{"tie_embeddings": false, "init_std_o": 0.0395, "decay_shape": "linear", "doc_mask": true}
MLP neurons of a small language model. Each row is named by its layer, matrix (up: input weights) and neuron, and shows model dimensions 64-159. Each number is 500 + 50 x the weight over its row's rms, rounded and kept within 0 to 999. Numbers have three digits each.
After each neuron's rows, "fires on" lists the tokens most often at its 100 highest values on Wikipedia text that the model never trained on. A number after a token or word is its count.

L3.up399:551496531527495587471516455580488525440542550502442498447533516503538458550521559578534464517406524550482438492553450512520594458498451600523597510555539432426440451505478431404478513520523470527477457500547553438541506535432486479419577529473455520542431478414503345537522547509562504411
fires on: "uz" 19, "|---|---|---|---|---|---|\n" 10, " init" 9, "|---|---|---|---|---|\n" 7, "iz" 6

L3.up532:513561528540595506521500504456372575489533587516480515396421583571380448560451469565530428453487510550466574538495465414448555425498515575501533470466542487466589490456557545478409439495484611541451418490560470513444524554472438456505520497484521557532492575499498499493504536452454443558
fires on: "." 27, " \"" 16, "," 8, " M" 6, "V" 5

L3.up374:464476534548458573489439419518584624495556546429577495500439536413501482547455506480549439430545478467510522472550493566540497460492508444489511531458587499448515464536583532537537466476488460519506452535485474544492487481479476481540379465482442439467515553405461465448539583549493396423
fires on: "." 52, "|" 8, ".\n\n" 6, "," 5

L6.up328:440555532501475499501524590502579405488465500546465562487532446391514591505441511502523489656515474532555541563490488544492599480472441558429466568489486488500536476486529528529456526487554525567573444406473529475507458498413507472534460438625466454439509459403583486531430552542595551490
fires on: "b" 32, "-" 24, "c" 13, ";" 8, ":" 5, "," 5

L3.up209:477525484519459485422555400468528558461529493453471532494437558432567562539552422503448551445543474519580512579569567484472459484494589449425525493534474579446571518453527459477583504487526568523467568483481569472534427448504592509539474531546551505466574406446485568567475525535432568538
fires on: " Mar" 21, "an" 14, "enn" 6, "ark" 5, " Ad" 5, "ort" 5

L6.up6:464514440483486498521526490469510489473487560431425483585422560542529519541475458577506498484512522519490490461527384505471505441536544531548535561436517484501511481449509416432516453530457530462471513495501388518548503532436546485473504487551470562466377546476544496495511455551571547478
fires on: "," 29, "ed" 24, "ated" 9, "ut" 4, " ISBN" 4

L3.up561:499477417459496533363508560515454463478513508513441557550528476455527405581471424619619475597540463514516445494531493480470508487537573433592518496581482469537481464414508566513486452479506523453452492480516488548462572608472463541475499402503605545485522523514566422583499478447472559510
fires on: " an" 49, "or" 8, "ir" 5, " An" 5

L3.up539:432540509559391502385494506548586571448579435483489596535523614450517413491475506471437551404469533573518498489468522547496517503543562497487487471588561477531437598515529538441502515577414600425522532499451450392495501528587479544461468568466526503467518497465558590535473501508555460478
fires on: " H" 57, " C" 12, " K" 4

L3.up424:432550495571537505404569386520532552478541479489579540552513445502515526459516461551480488473478491506489600485571375572487542524413460562541467534531494514566437504459499547425460419468503519537493492479487464507498511578461480476546460435573412542534505451377482355535442533527513482532
fires on: "\n" 26, " |\n" 16, "In" 14, "|---|---|---|---|---|\n" 8, "|---|---|---|---|---|---|\n" 8, " dep" 6

L3.up493:482560476519493439434526429492544410488503463495547406376437550437519488624546475496518503530502559459526462463513474366489511518471514441444524501550493537508622473483515499460540419421448518429536463524499534515550538542549549502510619516505531499358499544482432537524454406558518574517
fires on: "'s" 34, "e" 17, " its" 9, " and" 7, " t" 6, "o" 5

L3.up584:460430531562453458565572496508553614513541551531559483520438508466588530486474467436497473445527535585607491452506447537600504545497543490414483513634558504486403497517493501448445453559505540543485448491408492537439496489442477505426409524547539427478540469411480425449511521488455571497
fires on: "\n" 21, " |\n" 11, ".\n\n" 11, "|" 9, "\n\n" 6, " B" 6

L3.up92:482443463535453471541461454453547537453578611458450488405465600525516475500514541341498508435435541502518421430496510463410437401495465431421512526502533533555555557463559472487546554467491474559480565423526541497562502462497510491479464544408537526467485534451468426488508539513479449561
fires on: " high" 18, " sp" 9, " so" 8, "row" 6, " low" 6, "ow" 5

L3.up217:455601534497517613514498544455512420557490570520390403473537534498500450515513521516520388557525554480430494444505464484582507519534537482534525385574497476443487583488461511398537523557455392543540485504513496485510447492523543468570635581521568459470524543454592466394478481462393520561
fires on: "ro" 39, " Pro" 14, "Pro" 9, " lo" 7, " te" 5

L3.up134:583506512506486514551520495611500615514529610406536479473560542432523489380559541414557568575513533503532502447535475484467410473482520484548442538449478581474473511486530495421534425501476516552528450422468493492505505460566512398522465474511514503390453528511572494423449518463438505531
fires on: "al" 50, "," 7, " to" 5, "ous" 4

L6.up346:566435497555547477427502523477502513417622494517456472591584521460573488432522476470481462610453564426555518528462511597463500498490544517408462550534419609496488422453445425558538565506546493498512488437473513546559448487493485471582460512502472452467521547474565513563448614483509541516
fires on: "am" 15, "ig" 11, "c" 11, "uc" 7, "ug" 7

L3.up9:454518460546520494529521606568452574467533483534603531503554473500415567433492530444521553393535601519504530478592461446433515444522521510530534526474400539499485473481497523500377493470563562477434469472505483434466531501509528503504392509550475514522590479559561476495427516569472566517
fires on: "20" 31, "19" 15, "21" 7, "26" 5, "23" 4

L6.up471:556532492486571508514490473563526574421497594477510411391500513559595524500471558503506509526547533472556511525433472494412511543394358518483469469445450552463523394500513458419580471426493559540515470497487437587439451574502541470401585437600619474432422427509477486504479487490456545465
fires on: " " 43, "0" 9, "W" 7, " After" 5, "ating" 4

L3.up498:561448543560512478456428480506531495395595554574545572542471375484469470420400555490571533469477507564538506525488515549521551426432497531602563453570529526496524509553491542494470518410591527470447506532473518466625542468469496497494549430531516528496448535347516461446570490553448468480
fires on: "." 64, "ap" 8, "it" 6, "ab" 4

L3.up10:505568415523455377477529523503502497528499462437496572573470504457545430596489557546535484499448458563587497529521515584463481425528544515534515539481502439578522498523522631509507587543429582470538479545445423523439483498466522542542499442495611505505471467405534453421404492499458439388
fires on: "S" 16, " K" 13, "O" 11, "=" 7, "N" 5

L3.up25:477481518535430438448534523461444391449420518465589462517530425488472478511577497471460525437574484585325518536525457544474537525573562639512584555447553516497444489490581478460495535529502487512473516387458483465573560344509500470500616453515464549511466414449549494442452559487464440504
fires on: "," 69, " War" 5, "." 4

L6.up331:557403536538480512430576509483546480545507571472567421533537564485500500440476443433521563409521542429472596499543560591509497593516526510486545498584598536356484462542542570513444490461591603507516441491490410516508559478508515468450490542554470537450584515599490507447432486538375470564
fires on: " \"" 27, " Co" 6, " mon" 5, " Pol" 5, " f" 5, "-" 5

L6.up78:437446503460464518578518529458440493443503467531459534507475479616556594429480451571457511544572347555508472535541596467455417451538414519518546542484419494507557524552513505527485444468414466430468515468455581450491552564484545423463521581432568463576410537442475482499493509545492573462
fires on: "ly" 28, "s" 16, "ic" 9, "ing" 6, "ors" 5, " " 4

L3.up416:517488523495492457532506452536500456460521550475518449582448525416542570508533540457556424526462486495487513635494415570469566528462501486538532473417555448455473559496479602419556578464538554510484486574466451451576528557553457466480437478528591515524438509463536454491523544503476434481
fires on: " that" 35, " own" 8, " −" 7, " brought" 6

L3.up367:503527526541482507477489489504511612477561573547490478491466501571497492495533506523503487474536529604499515590565480449516527466530426523509492471463504523408473607464460424470517567522576522456495389449529509462472551443440544563495582496466470573470512511443420554485492589587399454441
fires on: "." 52, "h" 9, "l" 7, "R" 6, "er" 4

L3.up184:500416537539547516432440484469592440502493556495501515558535537475559571478475501518565500562514562532477564503424489430454466522564443591522481492472483424425424451470490458462516563532453459452487496522505574522487498521496500543420489477513544513491522563494502550624517591379505463598
fires on: "." 23, " al" 13, " g" 9, "," 7, "d" 6

L6.up446:434469551586591456539506511440487536481393455511519558432434500530490459492459496480441534516477499495575467528507500559481445409505397574489427550496443496544510439491455593552478466510511480461422521495491508528465513480527462441538480444508582603617440476508480464499387583556565538582
fires on: "0" 17, "4" 13, "7" 9, "1" 7, "2" 7, "8" 7

L3.up316:536401565515412510510495599415493503547520476472530500398474531532493501465508578493508495559569481468593539467441505496478547539370557483497545511477519556553456493496553496522456391538527428477518404433515487529532544467440499525472550499435595502500440462341593487533409546501450493530
fires on: ":" 58, "-" 11, "W" 8, " |" 8, "):" 4

L6.up394:454491563485543502512425530432510501459527562532513488509578521530430489484518496547450512475489527592484449481479480525486505481561474465567506504465475568493381455497379459508480490626541414511466445495470503558529535467576556506463537486414582516516551467494427471489513570565595472512
fires on: " |" 16, "er" 14, "t" 6, "est" 5, "ent" 5, "und" 5

L3.up377:488451491466458472502585567492500529471556624443626447517565528495538379485533608549551536542465534531503496494445490410475486493531462532431540492550517394470466454481477504468475533491491502463496524408434549565494475521522574569526487450505506553437547467437487408513520434488535433490
fires on: " o" 13, " s" 13, " rece" 11, " d" 10, " acc" 7, " comp" 7

L3.up610:467486496410470517523627525445588465468527411503458470519391540505495395584529509533524465540479522449460530507481490554490503533575477465531524466606434503523520483556548442539496487466518530358517506593501544522468484540383430469465497400586528503465409452519436549490512460536458438452
fires on: ":" 21, " Br" 16, " mi" 9, " Tr" 5

L3.up224:577514561480557466466497525432445470472491512610415517557526572552530443547520496613546476392540453430461408644514499516447436532500512540529507550551472479457541530440509515447540533431434472551465425436446500514488475472463436488551544478477546419542477452450527571497412542536466577516
fires on: ":" 59, " that" 16, " and" 11, " sq" 5, " one" 4

L3.up348:474555504529498518537473421501524586405445400451530516506506465488500500548539453412507497527477531455445491541479458445478548433504480491488523476515620572488618376501438478490476430495493540500528461526561559431448550489537522489492532531572503443518495484519490445461530581451519447530
fires on: " G" 50, " T" 19

L3.up31:385552472455420557436610475506513533507539478549548468485476506509497575517412532476514525512525546538517515494521554487608503469524461604399557480565530521390441477580514473559524559576541585423473489518474449550457461406520576621540514561432456501469529511517573619467431445515418537605
fires on: "ü" 21, " /" 12, " is" 7, " Sch" 6, "amb" 5

L3.up16:503591501482344431557544473595485552490591474513468398565566562430498465477538465419556424472508550476562519475464537477528539497540530438501512507556509495527553462599553517373518444474434538515385494443521617488517519494446504461559504424507538474475547486449515566469546520561466443509
fires on: " to" 20, " was" 16, " in" 15, " her" 9

L3.up4:477551531521443506459494527444503493473455442519396424463498497540444469518552453567562475607525495472553524467496474561541449500529606547538594493487459344492640435489476439526580523565485490418434526487477525505510548515461556582503545495552526548533562503452448495520479529507348502508
fires on: "r" 14, "or" 12, " ext" 11, "20" 11, "in" 7, "i" 6

L3.up255:506483515557512561466450543475487505427535526460516451552535536529563441458455503473434506506507589521473546471497469415505430547575490477460612613498505520492554446494519484456537441505524508455535441513482474446593478397453562574502432466545494497455565568481588461462458585470470432528
fires on: " d" 68, " f" 6

L3.up582:434442537527497537481532495594528467447571495475563536553494467527550403438504558444517524563422529443557429438504479477529578432515495526549438486406520549552514544448542492459525475465478530519480473498520474488478532550431457489549606435477402477486567454450481418384509545533534572557
fires on: " of" 60, "ur" 6, "inc" 5, ":" 5

L3.up430:531429529454512603383452452458462454466531523516489476447532572546445537597405492588488513361520482515464546575511527483430473425478446485568449458578507435506531458530519601558533467430485507426569457520567425492410486522434513513535550468503492489424466472489567456593524460430484473496
fires on: " who" 58, " which" 19, " that" 7, " so" 5

L3.up96:607466491444399578386439495376539444499406433581465535440417458492452476465527508579462510469519538505504513575528446464432588566466449476524486451462457601446493459534472415603486518529477568496527473516461601416476471551589526502554436454472506570532510594396502531543451507610517458462
fires on: "g" 21, "ed" 13, "ong" 10, "ing" 6, "ast" 4, "ew" 4

L3.up447:533580531514463555450517412447545407445535532432505494465532450561547432458502421476506371528452521484500501518429485434536553493529494440434486482574593484474520579513514470543448515613488513503387497477461554487634511529515427603571513497537465513518483503379519545462518521588478444454
fires on: "." 34, "ab" 15, "ol" 6, "ub" 4, "av" 4

L6.up376:453588546491508532475549570429575403451473535474535549525498432493500397524465466562452424445448554481457478449511399527478478544506504504556489453426404493449488520570516399489543584504413500553429469568496473534564475471522530548539493479491460507469491558456445522441551576504574441447
fires on: "é" 14, " s" 14, "af" 10, " in" 10, " Al" 5

L3.up37:524542521517514523453581469393456505561500467495553493441436467577493503446487474462568474542521533514492396472548493590431544464466471483510528402510538508515460513485576451499403523463407527510482604398457465384530503544596581436467490493456426456459489466490490450557449453597451481451
fires on: "ell" 20, " of" 19, "ann" 5, "ron" 5, "w" 4, "is" 4

L6.up77:517446389581522454415527497522572466492413567448429483418454518513428495513451482496509464520495527618557499493558468505504476493466473498444463485438530597539428494551395569500483463608523512413557530471517424570606537559525378520433531454575486493474498458463468496398484543540436560499
fires on: "," 64, " P" 4

L6.up275:519576478538443537514574477439529519507514561478543519508462502452558454436522514459535526532536421588517508418552470550491479522501526527568521461509478501492481346490568499425491461511605468522341444426507525496545537536468519460487439539532456418442475470506498469412519514451445422536
fires on: "m" 27, " to" 16, "am" 8, "t" 6, "," 5

L6.up144:443497440422514475517539577564611572565436454582456418564516556496556544534473517475516477530546505529460438549546501487500459583497437542593437489484443506512529503440505498506474469539438564438427431483531593488475452417428387470409605507567482555559491494458454526508581562450530528508
fires on: ":" 78, "," 15

L3.up6:433496559533505535552599484470536495471507359444512479547527470511500563509449410486455489524505491477512573528579497508478421493556551455533403529503544572399502461514529508500517510494594525465450567508401561536411508619569515520633376528473418558454515398472494492444429407538574576505
fires on: " |" 26, "s" 20, "-" 13, "7" 7

L3.up519:553471518600523555531502494481500503491526442475486505537519429584442445449597460497456497512491425513501507411540478494467527509601443509493523529508481581541464554441491424429412462531477490474419473453495473455451477502487546417555440512375454486480546490469515567553490626466502555553
fires on: "ors" 32, "ap" 10, "ne" 5, "tt" 5

L6.up354:509444467581613440492503450461502500512483454383515456459492536522542512450531443448553487564541476519496566593586526524508477501636583468458498597520471463406491396509428338485480517495488517512461507482566494435535531448487529421436466468523505494529380547552541538536490550568471481487
fires on: "ig" 31, "ag" 7, "e" 6, "ion" 5, "c" 5, "og" 4

L6.up292:506493447460487448505568447501471466535452497491541434550405498517518450490533542534504466416571563586505505500482495609472546576478594505498574448471532518423572473444536557554448478454528458421536588491493470531541492476504402446477472577429543577486481455408481589431472539503445534482
fires on: "." 51, "k" 5, " min" 4, "av" 4, "un" 4

L3.up63:460616519569569496489502468467509378481518610514509473482540532474506454420502460453513488450468496520468546448575443488483538537428500515493464483494572455519471577366479501458461478514530461443562452450541582495461529439431512517467505632483487504500518567511529487462498488466431516528
fires on: " and" 67, ".\n" 12, " Ch" 4, "Ch" 4

L3.up393:484419531496495477520542475502521558382618501541604461610388543539500396449478544485517563486507503573545405458451450407496508513531589514530498463512423558486477422543492477548526453541542571440556516590515512558439572572485500595551456492430548503481451408470533494516541470629496510529
fires on: "D" 23, "d" 12, "ent" 10, "g" 8, "or" 6, "t" 5

L6.up209:468543507628428463602548488398516478413483516504540529567517475556640403499542466558461451472463498454474501549488505436452517523528495531482536484393499486451409539511546510521423544441497446474593502494450494563512533586420505537465455445481523447543385537388373515501596565515583565544
fires on: " and" 17, " the" 11, " are" 7, "ped" 5, " announced" 5, " were" 5

L3.up138:538495413489555554454485519425457510467541483484513507541503430531478541560503443425468452522528563509472339534486483574503563473570530517489472507430432510529436446558479489460538592525443469580482490543522519557530529497500509557477420532484409521412521540487525538473522583493566553575
fires on: " " 47, "00" 13

L3.up94:450574468526548479612513468517428509457476494484531413451506607385495415512512487495581492399463514624607445547627547480570481524459518483492499519582479566451526565530357476515482589572568508548544499488471466540538456509463505567577501477474498550485508445443491510464435572517428509529
fires on: "os" 14, " P" 14, " is" 13, "an" 8, " imp" 5, " Ter" 4

L3.up562:532588582513409494484474600512470524501492527416457505588482642473412447537483413501507462512536552495528466364406473510532471511521582499561475448477529427525522532531508518519363489532499463594537503478500484457425516555508564542504491580498464609497482454503562555563441505551497544500
fires on: "or" 36, "ot" 15

L6.up551:458588536563437523499483515487395488482461409497535598489559484530474472471596406540507522553582473484507516623515448439474542434457496499609513543418520519512473444513482444433443567527555438538466499517507452456433502484537570491502541483591522516431473514397514519493428551572379444489
fires on: " " 62, "b" 10, "h" 7, "m" 6

L3.up631:552490454560482564603459450561551494458527461500414475455554546514580454513508399492578470472423480522549482529478436485443478492597434503578464373510582495473501415528492535503469553550580526475501490504434487482449481577474491479582449588362434405454528463538474503458477557459418538548
fires on: "s" 40, "ers" 14, "ens" 4

L6.up307:454531608397441520452522464578493566536644483496621497405544465502535516537556444521590547517501459511512488622436439399489446577486506429461458498553527508524511447491504579523431612473494520559486516536487502490558520547446498550521590484535432467553563471526499501490452523523400453546
fires on: "v" 16, "qu" 13, "av" 9, "r" 9, "id" 7, "ab" 4

L3.up290:497586493424501522489466514534549477424409488498538514415543415496546432519501546407480560470401541485567547422526540469521560459483446551512597516464590504441594446563450589560521532480456562437608542488459591585538554547534484428444495524554478431495520491491478511484526410524428427469
fires on: "0" 46, " " 15, "1" 7, " \"" 6, " b" 5, "===" 4

L3.up453:488658505477513513574475465448553481496429506461465473439462500511538381480560479476484594422481583382520573494432460535532524483559449481540443454525583495469519504508508463562581481583493483525457477472532393509557529525490524425515463631463498466480578421458569539520443518395559533608
fires on: "ad" 26, " G" 11, "if" 8, "az" 8, "F" 6, "ro" 6

L3.up585:471385447443521469485462497502585458455482391473523568528411573479500487512435553410565481520534548395593565519421540468411524520490539529512579512591569568591434495529435438530466438472561555464502450510432472514434560523523599420492464517526484527487522505569462470549511596545562482527
fires on: " |\n" 29, ":" 20, "|" 14, " |" 14, "-" 7, "==" 6

L3.up396:452577481468555474494456562504536457580392520435523468520492516525488494496488566600493516470494526429459536533501475461559556515503485516532501470450482518506462490482534601393411492494410546554499539437508456464485468500550519493407617415462549564540471546534667459497475477488445476545
fires on: "y" 10, "al" 10, "ol" 9, "o" 9, "ian" 8, "re" 8

L6.up82:528485469507526440373442499452475551523615468569569500524509574385439517552438555545450570420401518508546476508459466532462477507529428498509575496572518506484529458512450504541471478517483484502482450547576534580533499531476525536433426471499509425431447497488537483503498477483427580514
fires on: " that" 32, "al" 16, " but" 12, "it" 10, "at" 8, " who" 7

L3.up451:579525613559520516450667536497486495472653501443467430477531513556503405454487521537577501502516562537475536521482544539427478568441467572483457460501517494512462478484515502532468511405472420487503507509474431432535558432470512496497480550627473472436549488423470491497454480562541464521
fires on: " He" 28, " that" 13, " gu" 7, " fin" 7, " he" 7, " bu" 5

L6.up29:513441550488529511512575536403545457448453512512431489542523517487426483558510411491487480479486432490523498466536539529578429517485508514504501601409457419383504563516496514398462427550549434436445538504500551607533504570549597509508542488521536506427473555377440478506371388495442555423
fires on: "in" 20, "or" 17, "a" 7, "c" 7, "ic" 6

L3.up434:431466475594509508434509550473549568440519546469561515479503485485493384448539587490527581483568509597513480557564484547452497493466460406381429450466490559430554470513500495468519545626531485457525415446440495383521490574540457476545488458522500546599494529523483542533530513598560525458
fires on: " of" 27, "ions" 11, "inning" 6, "ers" 6, " " 5, ":" 4

L6.up258:508489550519520610452492452526545565556505505465515447457494563484545442441498502482589545510490474493553495465517402527425549569488491406427518488488534500578451465432434509523463598467518468522537433486532552485454459550506487412516525439505560527507502535517467405522482562453524435541
fires on: "g" 19, "-" 9, "8" 7, "7" 6, "6" 5, "5" 5

L6.up299:465523568561385527430524498583549556450543375466545480415543445588603486609539554375456429489548467512579517529444473453527547535502453502458563467464561474507458466469510539452453525484572655467572504505499585488548461420546447468488539548486532538475541496431526536430505466451390455479
fires on: " b" 48, " G" 12, "n" 9, " st" 7, "g" 5

L3.up312:599510430467522526423438432424525510513573516450571560462533577489537441535507519416517480434523559492435556466472464429599482521414509478501450525572377565401515500476497459487613528549514525566448480546516504602536514556550439495452575526499522493421463365480514539501523470476495492495
fires on: "o" 22, "a" 15, "e" 9, "ra" 6, "ner" 5

L6.up305:513577536551497415553543518451566557433570556411433493562481495500506445508473604472525515533494537490507486540417556472460529462608585483503420506585523515544489425439463444403475423406517502477484521549519506437485430491526470570543533527480532545527538462524499504386551522412484500441
fires on: " T" 28, "|---|---|---|---|---|\n" 8, " Genus" 7, " |\n" 6, "|---|---|---|---|\n" 5, " O" 5

L6.up104:547595450546473459467468525453477547421578597471566516581484599526469450487508545555524561491510424530538468534453490485476393494628473496495504551468455515496504490613490479512523497522467461533568470395479468542501553457419518515462423413571498537555503494444457493524524488571536480452
fires on: " s" 27, "S" 8, " that" 6, "at" 5, "it" 5

L6.up321:541459457548491558527581471495536441584442485589509415471488583567582507474546465456501547492580551522512519475495454547520408491523488447519463565482481423548490465508485542484412543533575566547549416502506551489429446586592480571559552491487584490457427483503469457434475521535491560515
fires on: "on" 20, "g" 13, "a" 11, "-" 6, "n" 4, "z" 4

L3.up590:574620448500489547539463444443533421432485454457479489466531536503596485456485514492465417486527437520590546394507534458501535416455496518434484471520427580436508480592551523563514506553526603484487486512444419440560542508457490561591545446497488509501535495420520585507501513590466451489
fires on: "em" 11, "re" 10, "f" 10, "er" 8, "ur" 8, "ed" 6

L6.up289:423580583500455447487481506446527569481551486502547552530482465395533564516552473506499492593468489539520517524474576496563512484439539520491449488545494529478450476452449574519545509499469531450463499490447485414518500578412488504479566453476429534473429462470493525468461510540458527459
fires on: " of" 33, "op" 7, " |" 7, " sett" 7, " to" 6

L3.up286:482469499523495531483515377464607493579496478364495560513456447564495572494467482532466441426528441508546546500575443604461460481518406565525503418480598431494604549503493459478522446514597544514407573522509529460518521531587441565474545489468442550433518512546445423443528500515472497456
fires on: "ip" 19, " en" 16, " under" 12, "p" 8, "rup" 5, "en" 4

L3.up506:441478512498515601479499491529604506549478517539548504484536423499655519515493536519357463501510472550645465453433565504509512439461546454438478554501515465491492503465510501505547514512557501595446426444483465491507536555619456567498471446487420431399499521572490461516326530413515511515
fires on: "-" 29, "g" 13, "ul" 10, "n" 8

L6.up469:465571489573470547437514498470424587527571438512516434429539488489487459540499552470551541463489491517597581549566527571493524498517433581386541483477498477458481531473548547558625608570458427484438462495424520485496624452481448508490472480520397556534533489415426473467466499498548435421
fires on: "19" 21, " rem" 15, "18" 14, "ib" 7, "as" 7, "ad" 6

L6.up433:395516436509546539444625513498536445460507627447483513474472473518580556526467436514407507532564577521471464563494563536396447548511462419520516510543473559467495527527525488527452534509516380473469398562497518573525478556473472537446427465569466465507542577523449500428519476505469472567
fires on: "em" 22, "im" 11, "m" 10, "ost" 5, " |\n" 5, "=" 4

L6.up11:517409497561455555443430510522558495543514536474517534437491466494519502486392416571519470511470520432577440470513425485456527443524582516444584479466423466424507534413449505462368500496539538505499471627584536460449517450583534568490477529504580536507531516387464438598463512451511433429
fires on: " (" 47, "re" 11, "30" 8, " un" 6, "or" 4

L3.up289:572527485578506532468428448440518466434516446607621562515530503539481416456457554559506496490445518583524523523455492478617532431450449487500512505556528515474446504520514468470449550511532442504521417563485496499509498493494565454362489548538452550527404498435562541456513519529550444473
fires on: " " 63, "h" 11, "ed" 7, "al" 5

L3.up505:549565521537476485605535532476406438402515535426558541488528522541485442562469466379467591542626524514488421506440534425511519508532500549549373472505511519537495397512599629426436474496494578444454482482413451568527528501524576439467417500494499512445498473547514504538476462519452544495
fires on: "'s" 21, " a" 14, " the" 14, " F" 9, "ic" 5, "y" 5

L3.up324:398543571525475536506516481491494535511551506499500470452453567455463532484525494549407467505576501468508517424554493519569471456473542547572554459411497506435463470423469507399428425503548507500633475491522457488494526461463505571443431532507469502499490434492578532599569503373522577563
fires on: "ly" 21, "s" 12, "t" 9, " been" 9, " was" 8, " be" 5

L6.up164:473649529527432512501478507545573504543488529543499549548558506501462474518453529505502349525469471528435555498569466516486509474569563589443509495499504611456518509622520481496511508486531482461488542388440562445536491454586463477513500490519492498515581585568481539453551529520443464598
fires on: "em" 32, "ia" 24, " Australia" 12

L6.up288:524493558481432408459496443474634455426537619425549513510428565534494463454505539531519472487479482527478494471475459481473449420416550488458566591479612478600494520509494546490497569556527545498448550537477521588472539487398442489495523478448479487510471458454528453470511548575439487515
fires on: "ur" 29, " from" 12, " of" 8, " B" 8

L6.up348:515547487522443459560503493489563457483523537459621543499523446570538491470431533478523474398530495564512448478416499557487433438514579582480500417563536491477587484494464434436438566614502562521467475510476462524502407425427514495458556580439482506444552493593501443399487538423493530480
fires on: " in" 42, "/" 20, " M" 12, " Y" 4

L3.up363:442511495524482608430465489442481460476456553465526433606533511526508327513521485497554449418517523515592545508485599635517517488538497521487585483541523492537591539463514480521510532570422503500549510517396532471461536481482535493513465461564504447481490510349435502473530449560469540541
fires on: " =\n\n" 30, "19" 14, " " 10, " University" 9

L3.up48:497560558507510467469506487505417458478421413460543550513490491437567515540455484502543541536496540475451473450502404429493508511417478574560481560620447525473469450432506604505460453510492480495546553461421512477575474615533501493578526538492523523427487485426476530517547488574480567509
fires on: "\n\n" 42, " (" 9, ")\n\n" 7, ";\n\n" 6, "′" 6, "48" 6

L3.up327:507496570539520558533487522444456507552471434408546434472466549510446480551551488502469562484493616557499450444545469554531472489518388435476452499465494539443485459488531500534443516572569545546553501463502436497439527602475535484492440478518512501460515556535493501450573517489496575577
fires on: ";" 23, " " 18, " (" 18, "-" 14, " M" 4

L3.up376:515434507451566504487487568583576528456435526467503468504465556440554380467425454600465522515479520456551519470456475509561491500471508482484508510557490564531500549433564527554524408517437436567434504469459508533540504497482521491515482413427571482450386576461475590576603477497504465550
fires on: "==\n" 33, ":" 9, "in" 8, " Liberal" 7, "\"" 5

L6.up408:525499510536434525530495559484508438485490455503609483484553571553454584501497529536404483465511527495534528559528425450495473522507522507477630549406536467410509476494511505467470475552587446475504510533462477512475419502378589590540558407601470547505390455447466488540454385503410496521
fires on: "," 19, " and" 18, " f" 12, " most" 8, " del" 5

L6.up157:443577478558486534499571519532473515601406466522440480454542521474522515480472481558476551465527476475525451564511451443475491558454472425489503454416597493451543453472536456509524448515564582589599484407505529484424497452409488457464424521580378481520522540456526501499474510531520573450
fires on: "," 54, "s" 8, "." 6, "as" 6

L6.up407:516487568558595421502519498342496518510448469467488407397446549528611476470453410517565478514485586475519521428464501542507459557544529531521524505528456435428518647422412465439473496572506524455434532516399556576488502500550593467474544500531510540466568546414490518549486525501575514536
fires on: " " 23, "1" 10, "f" 7, "5" 7, "4" 6, "3" 6

L3.up56:471487498616525485561454537553494525437464479391488508531449554566516512449508440419596427482479414539463485509536499555436524411510469521560467556570560552501582499475571391523490454538363529522533545468496546510503493569475481504484490505434482501500550532496482540513574525569526490498
fires on: "ig" 29, "ath" 12, "ist" 6, "ast" 4, " Title" 4, "and" 4

L3.up534:515520500535482480569519436529515485497481500431599586483420526404549471440575513543489589441484555487552539492519483455506435505455501520540503531416489453448475533541450549437526456455435481422448463529457508595540526517524411516442534442468555502447509584509522441516549576458424475524
fires on: "," 45, " and" 18, ";" 6, "ure" 5, " than" 4

L6.up327:478531450537403471463536448456411536541463553535584469595517499460459500490421443557468476484529511612508537464571424572447380488491500477518599556553594485586521497526539510442430529548498506534486459489405458529429540566466494452578475494431468465511523476419551578498434530475556504525
fires on: " m" 31, "m" 15, " F" 10, "elf" 7, " fre" 7, "ist" 5

L3.up169:497550444515444499543534480465487465538492545527461541497504516558464517490411425494499434484577508415438540515475410545492518487418585399571451429429527448623534522473528539598494528522514559517446495468559435440445531602555577468627465456545471528427520509426474492469515564581482566497
fires on: " of" 16, "en" 12, "or" 9, "on" 8, "ur" 7, "am" 7

L6.up513:444594569417503500499593431512500453474427494485638541473563488483452480513516404525452620400542543533489611474491507517462570569499551509405492514436424552524536513476445573463475487580470553464478555466543565532539521464516563409489491517527527542398548481521532515586500605489457533475
fires on: " a" 32, " and" 21, "ch" 5